{"n_layer": 10, "d_model": 256, "n_head": 4, "n_kv_head": 4, "head_dim": 64, "d_mlp": 1024, "vocab_size": 1024, "activation": "tanh_gelu", "norm": "layernorm", "norm_place": "pre", "norm_eps": 1e-05, "positions": "learned", "qk_norm": false, "attn_scale": 0.125, "bias": "all", "tie_embeddings": true, "parallel_block": false, "init": "normal", "init_std_qkv": 0.0415, "init_std_o": 0.00929, "init_std_up": 0.0415, "init_std_down": 0.00929, "optimizer": "adamw", "lr": 0.00109, "beta1": 0.9, "beta2": 0.95, "weight_decay": 0.18, "lr_head": 0.00502, "grad_clip": 0.5, "warmup_steps": 401, "schedule": "wsd", "decay_fraction": 0.748, "decay_shape": "linear", "final_lr_fraction": 0.02, "batch_tokens": 16384, "seq_len": 128, "doc_mask": false, "z_loss": 1e-05, "train_tokens": 201900000, "steps": 12323, "dataset": "wikipedia_en"}
MLP neurons of a small language model. Each row is named by its layer, matrix (up: input weights) and neuron, and shows model dimensions 0-127. Each number is 50 + 10 x the weight over its row's rms, rounded and kept within 0 to 99.
After each neuron's rows, "fires on" lists the tokens most often at its 100 highest values on Wikipedia text that the model never trained on. A number after a token or word is its count.

L5.up206:54 46 34 64 50 68 60 44 40 45 55 43 64 47 43 46 50 57 68 56 57 40 49 49 44 31 61 38 60 45 26 69 47 44 48 49 55 57 34 36 46 37 63 43 63 38 39 49 56 52 49 52 54 36 54 65 58 44 56 68 42 45 31 62 53 67 57 45 57 56 52 51 49 47 49 44 51 40 50 52 37 51 47 55 61 44 51 53 46 42 35 55 52 35 61 42 48 34 40 49 22 50 43 40 40 65 71 40 26 42 45 47 49 49 52 34 42 42 56 66 48 66 63 52 54 74 71 30
fires on: " are" 53, " is" 13, " Count" 10, " cl" 7

L5.up921:61 50 54 54 63 56 39 46 53 56 63 45 60 60 61 52 37 55 47 51 45 52 45 64 51 42 81 44 41 42 45 47 43 57 44 48 60 64 66 57 57 51 49 64 59 34 48 37 51 53 38 50 55 56 48 50 66 44 46 58 45 55 54 30 46 60 47 48 72 59 51 48 56 53 49 38 39 44 37 44 38 49 26 60 63 41 50 38 49 57 70 33 35 57 53 44 39 73 63 55 46 48 42 48 54 46 54 49 35 37 48 72 48 48 55 42 51 45 38 40 60 54 68 54 44 41 47 24
fires on: " app" 40, " j" 9, "p" 9, " Y" 9, "J" 6

L3.up989:74 51 47 43 69 56 38 52 58 45 67 50 24 59 55 66 42 43 36 55 65 54 61 60 54 42 49 54 59 61 40 43 40 49 56 45 57 50 58 49 69 47 57 53 40 53 55 49 60 41 57 36 47 51 36 49 73 56 63 42 52 55 48 47 46 41 54 46 44 62 34 40 53 47 55 44 46 52 43 52 56 17 62 46 56 56 44 69 31 50 62 39 56 37 64 54 41 71 50 40 47 47 50 54 35 43 37 49 41 46 60 61 61 55 63 37 33 41 43 56 63 39 63 60 51 44 48 49
fires on: ":" 48, " to" 5, " b" 4

L3.up665:49 28 37 40 61 58 48 49 39 51 43 37 59 36 58 56 26 49 51 52 38 57 47 43 55 55 34 60 56 51 56 56 43 45 48 53 63 48 53 43 61 66 62 39 48 47 40 48 76 37 46 51 65 64 47 47 59 58 58 66 38 39 53 48 58 33 42 41 37 62 61 59 44 45 39 39 37 57 41 47 42 51 67 50 42 55 32 41 40 42 48 54 74 46 57 38 52 41 48 55 49 20 59 35 39 48 52 48 48 47 43 38 36 44 37 54 44 46 48 59 45 55 47 43 57 63 43 42
fires on: "igh" 17, "h" 16, "th" 7, " United" 7, "ish" 6, "ash" 6

L3.up496:56 62 51 50 50 51 48 60 49 50 49 53 52 58 55 37 50 42 51 56 63 50 54 76 53 27 52 37 56 41 38 51 58 62 50 60 35 51 53 63 54 47 56 49 70 52 41 51 52 39 35 48 55 55 49 39 51 57 55 59 65 62 57 39 45 62 60 48 43 28 53 58 55 59 36 41 45 56 49 67 50 42 47 49 55 30 38 43 44 56 30 46 42 59 58 41 58 53 56 57 40 55 49 44 57 63 62 53 38 43 73 43 68 76 48 65 29 46 53 39 39 54 55 49 46 50 68 46
fires on: "P" 38, "T" 18, "ast" 9, " P" 8, "ist" 6

L3.up428:41 45 38 43 44 50 32 46 48 47 48 39 47 40 53 54 48 68 42 61 54 43 45 62 57 59 70 56 44 31 47 52 62 61 43 36 71 46 52 51 47 53 37 54 55 59 49 51 52 53 42 67 52 48 34 68 70 39 55 50 34 41 63 50 59 44 74 43 59 58 24 44 33 39 36 57 48 42 43 50 72 50 54 42 49 55 42 49 58 56 60 55 43 40 46 36 51 60 42 31 55 58 39 63 41 45 60 43 35 53 48 62 36 43 62 53 59 59 32 48 43 36 44 59 60 39 55 34
fires on: "n" 39, "y" 22, " and" 5, "ey" 5

L5.up278:65 30 57 41 35 71 31 65 45 57 53 29 71 49 64 69 37 41 55 46 45 53 22 47 49 57 58 40 52 34 32 65 50 48 53 51 55 75 67 48 48 46 39 53 50 57 42 56 70 55 36 52 56 35 58 56 58 52 34 62 55 57 45 62 52 49 37 27 65 62 63 68 52 57 35 54 34 58 42 69 58 68 47 30 60 48 41 53 59 64 39 55 55 55 57 51 43 35 62 53 40 49 48 40 49 39 45 43 41 27 35 47 40 49 47 37 45 29 57 47 37 32 60 53 59 57 49 35
fires on: " Sh" 32, "h" 32, "ish" 9, "sh" 8, " sh" 7

L5.up724:51 54 52 48 55 48 52 50 46 60 46 39 60 53 47 50 40 57 49 40 48 66 46 46 57 53 52 53 51 53 42 69 50 73 74 53 63 72 59 52 29 57 37 63 57 39 37 43 63 44 39 56 36 42 27 59 41 49 74 49 48 60 42 51 64 45 33 55 47 51 46 46 27 57 61 53 52 50 69 48 62 56 53 45 55 42 45 51 49 58 65 33 62 14 45 56 53 60 50 61 47 55 54 60 50 41 42 59 45 56 52 52 63 52 55 52 43 45 53 37 38 78 49 62 36 48 49 58
fires on: " im" 35, "um" 15, "ational" 7, "ation" 6, "it" 4, "pl" 4

L5.up379:56 55 51 38 44 48 40 69 50 54 54 47 52 61 42 69 67 41 50 42 50 51 55 43 52 58 46 46 35 52 40 43 48 43 48 41 55 61 57 53 57 42 54 50 62 62 46 49 59 34 25 47 60 57 67 57 49 46 52 67 36 35 54 43 40 51 54 37 60 53 48 59 64 51 59 58 50 53 44 46 60 50 51 30 50 60 59 46 14 49 47 41 50 49 46 39 28 49 45 46 60 58 28 64 53 52 49 54 59 40 48 66 65 40 56 39 49 51 38 54 65 26 53 50 53 47 47 39
fires on: " ex" 47, "x" 10, "i" 9, "ip" 6, " Ad" 5

L5.up91:54 40 51 44 31 68 49 73 32 56 47 50 49 46 54 45 58 50 37 39 47 38 47 38 68 41 41 59 56 30 34 57 54 63 54 37 53 54 50 45 55 26 53 54 36 41 43 41 61 48 43 54 51 35 54 37 50 59 56 41 40 46 70 58 68 48 59 45 52 57 46 41 37 63 40 54 39 58 35 73 48 54 50 46 70 66 32 46 33 56 50 61 39 39 50 39 33 50 44 41 62 55 64 40 46 69 46 48 43 36 53 54 44 67 57 39 55 40 48 70 46 53 65 55 64 56 45 53
fires on: "ed" 34, " as" 19, "ade" 5, " after" 5, " when" 4, " –" 4

L3.up323:45 51 61 62 42 55 44 47 69 49 50 44 55 59 53 50 45 39 53 22 44 56 47 62 50 51 58 23 57 45 50 37 58 36 55 39 49 47 55 57 49 47 58 43 47 52 64 35 61 60 69 54 50 75 58 58 50 43 44 49 39 45 49 24 66 45 43 57 56 48 46 50 41 65 48 41 51 52 44 39 66 35 45 64 57 61 47 52 37 41 38 48 69 48 57 56 59 45 46 43 68 48 59 44 39 51 50 49 65 41 53 50 48 55 51 38 57 58 44 56 48 55 56 49 60 65 74 48
fires on: "s" 21, "or" 19, "ory" 12, "in" 9, "y" 8, "ity" 8

L7.up572:67 37 18 73 53 68 55 34 35 51 44 54 59 66 59 34 33 46 41 41 50 56 44 32 48 54 61 55 42 48 50 54 51 39 51 52 42 51 54 44 59 43 48 47 50 46 32 45 42 65 37 58 48 46 34 52 57 52 44 52 43 53 63 60 62 59 45 47 30 58 45 51 70 35 33 57 53 37 49 49 56 41 41 38 59 58 51 52 40 66 43 70 70 42 48 50 55 59 53 46 47 62 47 45 53 47 22 52 54 53 42 45 58 56 58 57 28 49 59 65 51 41 58 59 56 50 64 57
fires on: " w" 26, " m" 23, " f" 12, " d" 12, " g" 7, " c" 6

L7.up940:52 40 50 45 63 59 42 61 31 75 58 36 44 39 66 55 44 38 36 54 58 59 50 45 60 43 39 57 45 24 38 36 72 53 58 48 48 52 50 43 40 33 42 36 41 53 48 47 44 31 43 64 50 49 53 52 65 66 47 38 41 48 51 54 51 42 50 54 43 38 52 30 49 51 70 52 35 67 52 55 38 45 51 54 37 61 37 43 42 54 33 51 45 43 49 45 22 43 52 46 55 49 46 43 49 61 48 30 41 41 39 49 49 49 49 66 47 62 59 47 62 48 65 40 53 51 42 55
fires on: "ed" 38, " as" 15, " pro" 7, " for" 7, "man" 6, "ian" 5

L3.up960:50 46 39 44 58 43 61 49 48 36 58 41 28 58 64 58 48 21 29 47 63 34 57 60 47 52 58 34 63 50 57 43 36 56 49 41 45 38 46 62 52 55 52 50 47 50 43 61 46 38 59 49 74 42 55 55 52 33 67 54 47 62 31 52 60 49 64 49 47 48 58 61 53 60 59 50 58 61 59 61 46 43 41 49 50 54 54 52 38 48 46 42 69 39 47 44 54 43 50 55 48 55 46 37 41 71 46 57 48 51 54 54 37 57 57 49 36 52 55 47 34 59 45 43 54 50 51 49
fires on: "s" 34, " T" 9, "t" 8, "g" 7, "und" 6

L3.up537:57 53 56 57 57 44 47 83 57 33 46 41 44 62 40 49 57 45 48 37 48 53 43 59 47 51 37 29 46 58 44 53 46 51 63 48 50 56 41 42 66 51 43 32 56 57 46 52 50 59 43 51 51 52 53 38 49 34 49 42 49 64 36 42 71 50 63 48 40 51 22 53 32 51 58 53 66 51 50 56 49 54 37 53 64 46 48 55 48 66 56 58 65 52 59 50 42 49 37 60 53 50 39 57 54 54 47 58 59 54 60 56 60 48 33 48 50 26 63 62 47 36 68 57 57 62 56 56
fires on: "oth" 18, "ro" 15, "el" 14, "er" 13, "us" 7, "ass" 5

L3.up549:66 30 58 36 63 66 55 49 59 53 58 52 51 45 74 43 45 63 56 57 64 55 55 50 54 45 55 59 49 33 47 49 55 50 58 43 44 49 60 62 32 54 48 60 42 27 52 44 48 53 44 50 34 43 42 50 40 50 17 38 55 62 46 28 48 52 58 62 43 54 52 56 73 58 72 41 41 46 59 39 39 47 47 42 43 49 55 38 43 53 57 49 65 42 53 38 37 34 54 38 60 55 69 42 67 47 49 60 44 47 34 49 63 53 47 31 56 49 49 48 52 46 46 64 63 33 54 50
fires on: "ng" 15, "eng" 14, "al" 11, "g" 9, "u" 8

L5.up403:50 44 29 45 64 60 47 47 31 36 22 44 48 53 64 42 47 50 62 52 58 60 47 67 56 45 34 54 40 39 53 64 45 50 48 49 43 58 50 63 52 45 66 56 45 59 25 21 70 73 47 56 52 39 47 42 54 57 42 69 31 61 32 58 57 39 48 42 52 64 30 57 49 29 70 55 47 37 44 60 52 44 43 39 45 50 34 47 53 56 38 57 54 54 58 31 46 49 50 49 54 58 71 44 54 55 43 41 52 40 41 41 46 52 71 64 48 53 62 47 47 59 40 66 52 46 70 46
fires on: "el" 17, "ar" 11, "il" 8, "ul" 8, "i" 7, "th" 7

L7.up652:56 25 45 44 45 52 45 52 48 68 17 43 53 48 49 43 41 39 37 46 42 52 65 48 59 64 45 55 49 37 50 59 45 42 65 73 44 47 42 46 57 53 45 74 39 42 42 57 54 49 50 50 62 39 42 52 44 47 70 41 53 58 69 52 65 58 48 47 49 60 37 53 65 39 63 55 66 47 33 50 57 63 51 50 63 61 62 18 52 62 33 64 63 55 47 51 39 33 55 49 58 38 44 48 45 58 53 40 33 45 49 40 52 48 60 56 51 69 62 40 46 42 77 47 40 35 47 65
fires on: " w" 16, "o" 16, " d" 15, "ed" 8, " st" 5, "is" 5

L5.up813:56 44 61 62 45 64 63 49 24 55 68 49 61 37 42 60 48 76 55 42 66 49 51 42 62 54 57 57 59 41 54 54 67 49 50 59 51 67 28 49 43 41 48 40 50 41 48 33 44 45 47 58 42 48 34 66 57 66 50 50 22 63 60 53 46 52 65 56 53 64 43 36 38 54 36 61 53 46 37 52 49 33 52 44 54 54 45 57 59 33 34 61 52 28 40 41 47 46 33 61 50 45 41 49 65 47 44 37 53 57 48 54 35 68 65 74 45 42 45 58 51 46 51 48 40 34 46 60
fires on: " are" 65, "um" 9, "y" 7, "-" 7, "em" 7

L3.up953:80 54 47 48 41 54 55 62 48 46 41 53 29 47 62 45 43 41 32 45 49 30 44 43 61 44 70 29 45 63 44 28 48 42 39 35 53 69 32 71 48 57 55 44 59 38 45 66 53 50 27 53 64 61 53 41 61 39 52 45 49 47 52 51 30 33 57 48 55 59 41 33 62 49 59 48 40 50 40 56 40 49 44 51 50 59 58 43 34 42 47 41 67 53 51 56 49 66 35 58 66 42 47 43 46 65 46 56 56 41 53 65 50 42 59 43 45 53 52 56 60 46 57 45 43 55 74 56
fires on: "s" 37, "y" 13, "c" 10, "f" 9, "t" 7

L5.up486:50 61 39 54 41 48 48 59 62 59 39 53 48 67 46 59 50 54 50 52 73 45 45 46 51 50 33 63 31 50 60 52 45 54 61 43 43 58 41 52 64 58 48 65 57 62 27 47 49 52 44 47 54 48 34 40 56 60 42 59 47 64 44 47 65 57 41 39 41 51 58 34 50 28 49 78 49 51 38 62 57 55 40 36 48 74 47 46 56 51 43 43 39 36 61 50 54 37 45 54 42 53 47 46 45 53 50 51 65 34 36 57 27 69 71 29 43 41 44 54 42 56 46 44 65 42 42 53
fires on: "u" 28, "i" 26, "en" 13, "ic" 8, "ul" 8, "an" 6

L3.up994:75 46 55 45 56 59 56 51 48 60 44 40 31 46 84 42 62 38 51 54 65 60 47 60 47 50 48 57 54 52 56 44 46 48 59 32 60 53 38 60 51 58 40 65 52 30 37 36 45 40 44 49 50 43 56 54 52 36 21 53 38 52 43 71 39 52 52 50 52 52 39 37 59 51 68 71 35 65 43 38 34 53 61 52 55 61 46 57 49 55 57 42 48 52 61 44 43 25 49 34 48 33 47 44 68 55 50 41 46 35 50 56 55 38 51 53 53 43 51 49 59 52 50 48 44 43 53 60
fires on: "f" 17, "if" 15, "id" 7, "u" 7, "ng" 7, "ut" 6

L3.up223:63 58 55 81 58 40 26 68 40 53 64 50 47 75 58 41 69 40 47 50 47 49 57 49 54 65 59 35 55 55 70 72 34 59 50 34 32 44 49 51 45 49 43 22 47 51 54 53 57 57 45 56 44 54 44 53 43 58 47 43 40 60 57 60 36 56 52 45 51 60 32 52 64 65 50 61 51 43 54 53 47 52 56 47 62 43 39 48 45 53 56 56 59 60 66 37 50 42 53 33 61 58 35 59 64 42 56 60 34 52 47 48 42 53 30 45 54 54 68 52 54 48 62 49 53 36 59 52
fires on: "," 48, "–" 22, "-" 14, " and" 5

L3.up677:36 51 34 58 51 55 58 52 59 58 64 42 52 71 71 41 49 39 51 40 60 41 60 68 42 43 47 49 52 57 42 45 57 42 56 44 62 54 50 54 70 48 32 42 47 49 52 43 55 50 58 47 46 63 53 49 56 57 65 37 47 50 55 44 67 54 52 42 40 55 42 40 34 43 68 49 44 46 47 49 37 31 60 64 57 66 51 45 52 42 37 58 57 53 46 40 43 63 67 61 54 47 57 57 42 49 54 48 41 45 71 34 63 48 52 35 59 55 42 50 43 47 52 90 72 44 72 44
fires on: "y" 20, "le" 19, " of" 10, "e" 9, "in" 7, " the" 5

L5.up781:44 38 34 55 52 62 44 47 23 53 49 54 31 36 65 61 68 41 48 57 51 43 63 50 39 35 70 50 52 53 56 56 47 40 62 59 56 55 52 56 56 54 37 61 42 37 36 65 43 54 39 62 50 49 52 53 56 65 54 34 38 44 58 62 69 40 63 48 40 43 50 54 40 55 60 45 37 58 41 44 35 21 53 61 40 52 46 52 41 40 49 53 54 29 58 54 55 45 40 39 49 41 62 58 52 44 42 65 50 49 43 55 44 42 67 56 49 45 56 56 33 64 57 37 61 46 64 53
fires on: "own" 21, "ib" 17, "e" 8, "o" 7, "ion" 7, "ed" 6

L7.up136:51 41 74 57 47 46 44 48 61 60 55 60 53 39 37 41 55 61 46 28 72 45 59 64 67 73 55 55 56 48 49 46 48 34 53 48 43 48 66 52 49 48 27 52 42 51 54 33 68 43 64 52 61 44 57 49 46 56 41 52 49 57 51 46 42 44 24 48 37 61 55 55 39 44 48 35 34 54 49 52 46 49 56 42 63 55 45 30 52 49 50 55 48 55 49 44 48 42 55 30 32 48 47 48 39 56 58 42 47 38 50 61 68 50 56 43 41 54 42 54 48 57 52 60 57 50 49 41
fires on: " ro" 20, " E" 7, " Pro" 7, " h" 7, " pro" 5, " University" 5

L5.up892:73 52 59 54 46 60 34 55 42 48 47 52 57 38 40 48 51 47 44 51 51 51 56 55 41 58 56 50 40 42 53 48 36 43 36 42 36 63 36 67 45 51 63 51 63 35 35 53 67 59 32 54 42 77 51 39 59 47 52 41 58 81 60 69 58 45 29 54 57 74 41 41 42 81 47 53 46 42 32 54 51 53 48 44 74 64 43 45 40 42 40 45 59 43 65 51 34 57 65 46 43 38 31 55 63 52 43 63 57 39 38 61 49 48 71 51 33 52 68 57 48 74 65 70 51 52 64 53
fires on: " a" 38, " pr" 19, "s" 13, " Pr" 5, " cl" 5, "ic" 4

L3.up1006:55 33 40 45 39 49 38 40 49 58 40 68 55 41 49 62 46 65 60 44 57 50 49 47 68 46 36 44 61 49 42 58 28 64 59 44 41 52 49 50 67 49 51 51 37 56 56 57 68 34 47 59 46 36 57 42 37 43 47 51 44 44 50 54 56 46 49 46 52 50 66 51 63 41 72 54 47 72 41 69 45 60 60 34 38 58 35 52 39 48 54 41 19 42 42 49 52 43 46 59 67 54 44 58 43 53 41 49 56 52 38 64 38 61 45 49 38 39 32 36 49 57 43 57 59 18 56 55
fires on: "an" 19, "b" 17, "ai" 9, "i" 8, "ic" 6, "o" 6

L7.up498:48 56 60 55 49 36 63 53 58 49 55 47 28 70 58 53 43 42 63 57 50 43 56 52 70 40 58 49 51 53 36 48 42 45 62 37 55 41 46 42 60 38 62 53 50 47 59 35 35 28 43 56 57 55 39 48 44 56 83 52 62 43 54 33 45 49 47 41 30 50 42 52 51 45 61 41 54 32 49 54 57 42 42 45 72 63 64 56 41 64 49 50 34 43 48 49 45 36 57 22 33 57 44 39 44 50 40 46 48 61 26 58 50 62 54 52 35 64 42 49 67 50 55 45 57 56 71 55
fires on: " pro" 21, " to" 10, " Re" 9, "ro" 7, "e" 6, " W" 5

L5.up176:47 46 30 57 57 50 35 46 39 59 52 41 39 39 54 63 56 51 38 58 45 51 46 50 41 45 61 58 46 58 43 50 56 33 66 36 46 53 66 54 46 47 45 48 52 48 36 53 55 40 38 60 45 39 48 60 57 58 44 52 45 45 59 62 47 56 57 62 59 60 43 50 55 33 54 42 53 38 36 72 17 41 43 41 44 44 35 49 34 50 55 68 32 47 63 47 56 57 40 44 47 50 64 60 48 79 43 42 48 41 54 46 68 64 44 38 52 41 55 59 67 48 65 60 49 52 50 53
fires on: "ack" 21, "ed" 20, "ing" 13, "e" 9, "id" 6

L5.up508:62 49 35 41 64 52 58 43 65 54 53 28 46 68 31 48 47 55 39 67 65 50 45 39 64 61 24 73 43 65 53 32 47 55 52 46 48 55 46 53 60 52 59 33 41 47 51 46 69 61 47 51 56 49 60 39 60 47 43 65 50 39 65 68 55 34 52 52 47 55 36 39 45 52 45 44 41 45 33 47 56 59 37 39 30 50 45 49 40 61 44 39 42 63 65 45 36 33 55 62 67 39 46 45 34 62 47 54 53 45 45 67 32 45 62 47 55 50 55 46 51 50 41 45 67 52 48 49
fires on: "orn" 27, "ic" 11, "r" 11, "an" 9, "ed" 7, "in" 4

L5.up1:45 48 40 72 53 48 48 47 42 53 48 41 54 61 67 42 56 49 30 45 49 42 38 65 59 55 56 45 56 59 35 43 65 46 67 36 55 34 38 58 45 24 38 40 60 53 39 57 40 50 41 47 59 37 62 50 49 50 47 53 30 59 54 50 41 34 69 62 38 47 35 63 47 47 49 59 51 39 42 47 31 47 54 66 52 51 54 35 45 43 42 45 58 59 54 43 44 45 57 62 52 57 56 53 50 50 39 70 36 54 46 34 51 47 45 40 53 52 40 49 49 31 38 66 45 35 50 62
fires on: "ig" 20, "g" 15, "ut" 6, "way" 5, "out" 5

L5.up798:58 65 34 46 56 65 56 48 64 45 60 39 57 49 57 63 39 71 57 54 48 56 39 47 55 55 52 56 55 48 47 41 57 53 50 30 57 68 44 56 51 53 29 40 41 36 59 60 55 42 50 61 52 55 51 48 72 43 59 45 59 60 33 40 56 50 69 48 54 42 44 70 77 59 58 51 34 32 54 49 62 31 45 48 45 58 53 51 13 39 57 41 54 60 48 44 49 40 35 44 64 30 52 52 55 55 47 60 57 46 27 52 48 32 64 44 51 42 54 36 60 52 43 45 35 56 57 43
fires on: " Fran" 17, " An" 13, " J" 12, "an" 7, " Gre" 6, " an" 5

L5.up259:39 60 31 47 56 64 44 52 49 31 63 42 50 59 41 20 33 53 45 46 44 71 61 42 45 65 39 41 32 51 45 57 50 60 52 48 33 64 58 56 60 55 41 50 48 47 48 36 42 56 45 56 53 55 53 53 51 53 57 62 42 56 46 48 54 54 56 35 39 64 37 51 36 51 66 43 66 33 53 53 52 63 54 57 48 71 53 40 29 59 33 62 51 71 60 51 42 42 53 60 36 47 54 41 38 54 54 55 43 42 48 51 62 48 49 41 64 41 58 38 58 66 81 63 53 49 54 35
fires on: "re" 32, "is" 17, "le" 10, "ce" 7, "e" 6, "2" 5

L7.up759:48 43 41 54 44 55 47 58 37 54 44 55 43 71 67 44 55 34 67 42 49 47 51 37 54 45 48 40 31 54 49 63 53 47 54 58 51 52 56 49 56 36 59 72 50 38 48 39 57 65 29 59 30 43 69 41 45 29 51 56 32 55 45 72 47 49 52 39 39 63 60 57 41 64 53 44 54 35 60 60 53 58 29 39 74 60 41 53 34 41 43 58 61 54 57 48 57 43 50 38 51 52 50 50 45 50 62 44 60 57 44 49 52 53 38 34 43 47 39 59 56 54 63 54 56 50 30 52
fires on: "os" 10, "'" 9, " d" 9, " m" 8, " bec" 8, " was" 7

L3.up402:50 59 53 62 47 51 53 43 66 51 31 47 42 34 32 42 50 32 50 34 46 72 54 48 53 56 57 39 51 40 53 52 51 54 56 64 50 60 51 58 43 36 60 50 54 47 47 60 44 48 67 65 45 41 39 47 20 35 44 49 73 63 55 40 63 43 49 54 46 41 39 60 31 74 38 49 57 50 32 27 43 63 46 37 60 58 58 47 56 50 36 38 58 24 52 49 45 47 48 59 49 28 44 68 33 49 44 41 43 53 56 43 31 59 37 72 44 39 45 47 54 67 46 48 52 63 60 55
fires on: " or" 23, "ot" 22, " not" 13, "ens" 8, "oc" 8

L5.up443:46 30 45 30 58 49 49 54 59 45 61 35 45 38 53 54 28 46 37 57 72 47 49 57 52 38 34 43 48 47 53 60 59 63 35 51 60 65 45 54 44 53 55 66 59 48 42 32 53 52 48 51 77 30 36 44 72 58 44 49 49 54 43 48 74 67 55 36 76 53 51 48 42 30 53 59 60 51 46 57 47 55 40 54 48 61 42 48 54 65 52 42 55 29 52 35 57 37 40 38 21 58 58 53 31 70 34 43 41 51 57 63 71 39 60 40 26 49 48 44 58 55 57 81 48 51 56 46
fires on: "el" 21, "b" 15, " de" 12, "il" 7, "on" 6, "ar" 6

L3.up817:55 67 44 57 63 40 53 76 42 42 37 46 44 41 54 39 57 34 52 59 71 65 40 57 54 41 54 61 51 61 51 52 64 47 49 48 47 49 54 61 58 43 37 51 55 44 25 65 41 27 55 73 68 39 58 45 47 43 51 56 44 54 46 62 44 61 61 34 38 54 48 30 49 35 62 54 51 43 46 37 52 58 40 50 39 46 59 49 55 57 49 30 58 60 64 58 34 41 66 71 67 52 46 55 41 55 28 50 40 54 59 52 54 46 48 55 64 58 44 53 52 28 39 50 61 43 52 55
fires on: "ict" 23, "le" 15, "ig" 8, "g" 6

L7.up831:59 39 56 53 56 58 63 45 42 48 44 53 60 56 46 30 51 57 49 31 49 44 52 50 61 56 67 57 54 35 49 52 56 44 42 37 50 51 51 56 61 57 33 55 47 40 42 47 46 55 51 57 57 34 45 52 44 50 35 68 23 54 66 61 39 53 65 47 53 37 44 47 38 23 49 59 46 53 45 65 53 50 32 37 43 47 53 53 48 44 50 52 50 28 53 53 60 38 61 41 69 48 50 39 54 44 57 56 50 41 37 67 57 53 59 45 36 58 39 39 57 42 48 53 49 35 30 47
fires on: "r" 15, "i" 11, "l" 8, "el" 7, "u" 6, " m" 6

L7.up934:43 60 47 54 49 56 47 64 51 53 66 39 49 64 58 47 53 31 52 52 37 53 40 50 47 33 57 47 66 47 49 59 37 68 47 42 48 48 48 50 70 54 68 46 53 51 49 57 43 28 43 63 44 42 45 64 43 51 50 63 56 52 44 78 39 40 58 42 57 57 54 62 58 62 48 36 57 59 49 66 61 36 44 53 51 44 65 58 42 56 33 43 70 54 51 44 49 43 37 53 50 51 54 38 50 39 50 36 54 40 34 49 54 46 43 40 44 51 61 54 49 58 36 72 58 64 71 29
fires on: ":" 46, "t" 5, "," 5, " at" 4, "if" 4, "s" 4

L7.up957:73 26 54 70 24 37 54 56 41 48 56 54 48 54 39 45 55 49 33 41 60 49 43 48 51 61 71 44 50 49 49 50 44 49 52 53 50 52 46 39 50 54 29 41 53 53 52 43 48 41 61 74 67 40 39 51 47 53 55 58 41 59 60 50 50 42 66 45 44 53 59 36 37 35 61 43 36 45 27 61 58 59 50 46 57 47 50 52 59 49 42 56 45 57 41 53 43 58 49 55 59 39 21 56 55 47 48 51 36 50 42 52 52 52 49 58 48 61 31 59 56 47 71 65 74 41 61 54
fires on: "-" 28, " pro" 16, " b" 13, " h" 9, "ic" 5

L7.up588:60 32 40 49 56 52 60 45 66 58 58 54 47 59 46 30 49 60 37 59 68 49 69 46 49 59 71 76 63 32 33 48 50 47 46 50 54 56 60 53 53 42 59 48 49 50 64 45 38 66 43 56 31 60 56 44 57 26 47 44 63 49 35 58 58 39 53 56 43 59 39 42 64 38 47 49 49 37 56 61 54 24 53 39 47 64 41 43 38 56 50 55 63 33 66 58 36 54 48 48 54 50 46 38 21 40 61 56 37 53 45 45 22 69 49 45 49 48 56 69 68 41 68 55 59 52 46 48
fires on: " B" 21, " b" 13, " w" 12, " W" 11, " |\n\n" 9, " (" 9

L7.up518:49 50 44 39 62 50 34 59 54 54 55 52 61 51 55 46 58 46 41 57 32 55 54 57 49 37 58 58 43 50 35 64 55 48 49 41 45 73 60 54 26 23 34 57 64 28 39 31 56 51 41 55 51 57 66 52 67 66 51 49 59 43 54 48 52 56 38 27 68 64 54 45 60 44 40 42 33 46 40 61 58 50 46 66 56 50 60 31 59 53 63 59 50 47 39 36 23 54 44 50 32 47 33 61 45 48 53 56 30 26 49 67 47 62 76 55 46 52 49 70 39 56 55 50 47 50 54 46
fires on: "p" 21, "h" 14, " app" 14, "ep" 13, "ro" 8

L5.up512:61 65 52 56 46 53 49 39 44 45 48 40 32 52 45 62 57 51 53 44 43 52 46 62 41 68 63 64 32 55 56 38 52 46 55 52 46 60 84 63 60 47 41 53 63 31 55 57 46 41 65 45 66 37 27 34 47 36 46 54 55 61 55 44 45 53 37 57 36 56 57 52 42 61 55 51 44 48 67 26 39 63 55 53 46 43 57 34 53 68 40 49 48 41 65 32 46 39 54 62 44 17 43 52 33 49 50 59 51 47 40 54 58 51 49 46 40 45 51 51 48 50 43 46 73 50 57 47
fires on: "ap" 29, " not" 13, "ens" 8, "f" 7, "on" 6, "ur" 5

L7.up90:51 50 56 52 36 46 31 47 71 49 47 38 42 59 47 41 49 39 39 55 42 59 58 54 93 36 50 65 71 57 49 51 49 39 58 30 53 53 62 53 53 54 53 45 59 51 47 40 39 43 48 50 53 42 65 44 41 31 63 64 51 62 58 56 60 46 57 46 53 43 34 49 48 59 52 44 64 40 50 54 44 56 27 62 66 47 46 63 44 42 53 40 32 54 49 59 49 36 48 40 57 45 57 56 37 60 52 41 48 46 65 76 54 48 60 56 42 35 51 45 76 56 38 53 42 30 54 51
fires on: "per" 18, "g" 12, "n" 6, " Part" 6, "re" 6, "v" 5

L7.up993:47 38 41 45 36 61 70 60 39 38 45 43 54 51 55 62 51 43 42 33 55 57 52 54 54 37 55 26 41 56 43 71 43 53 55 58 56 58 40 67 52 47 43 54 41 54 59 36 50 61 47 54 38 59 54 60 53 57 61 57 48 59 36 57 62 42 68 51 43 52 53 61 38 38 48 57 47 64 52 55 46 38 50 53 40 47 58 44 33 57 47 31 41 56 54 46 68 64 58 24 56 34 56 34 67 52 45 59 41 41 62 40 53 33 63 49 53 42 56 57 61 59 37 58 54 55 58 61
fires on: " m" 22, "c" 9, "rom" 9, " per" 8, "f" 7, " kn" 7

L5.up1016:50 59 39 72 45 50 44 56 41 42 41 58 57 57 57 53 64 42 56 64 46 54 50 42 80 53 32 44 37 48 46 58 59 72 59 61 49 43 50 52 42 47 52 40 41 37 51 33 61 48 43 46 39 47 34 53 49 44 50 46 56 55 55 46 51 57 56 48 48 43 46 59 56 43 45 37 55 41 44 58 37 54 70 37 53 55 52 42 45 54 32 65 57 56 48 50 48 50 50 58 42 42 35 63 63 45 51 45 34 47 57 59 51 67 44 50 62 54 55 50 42 58 49 49 61 53 43 48
fires on: "-" 61, "." 25, "–" 10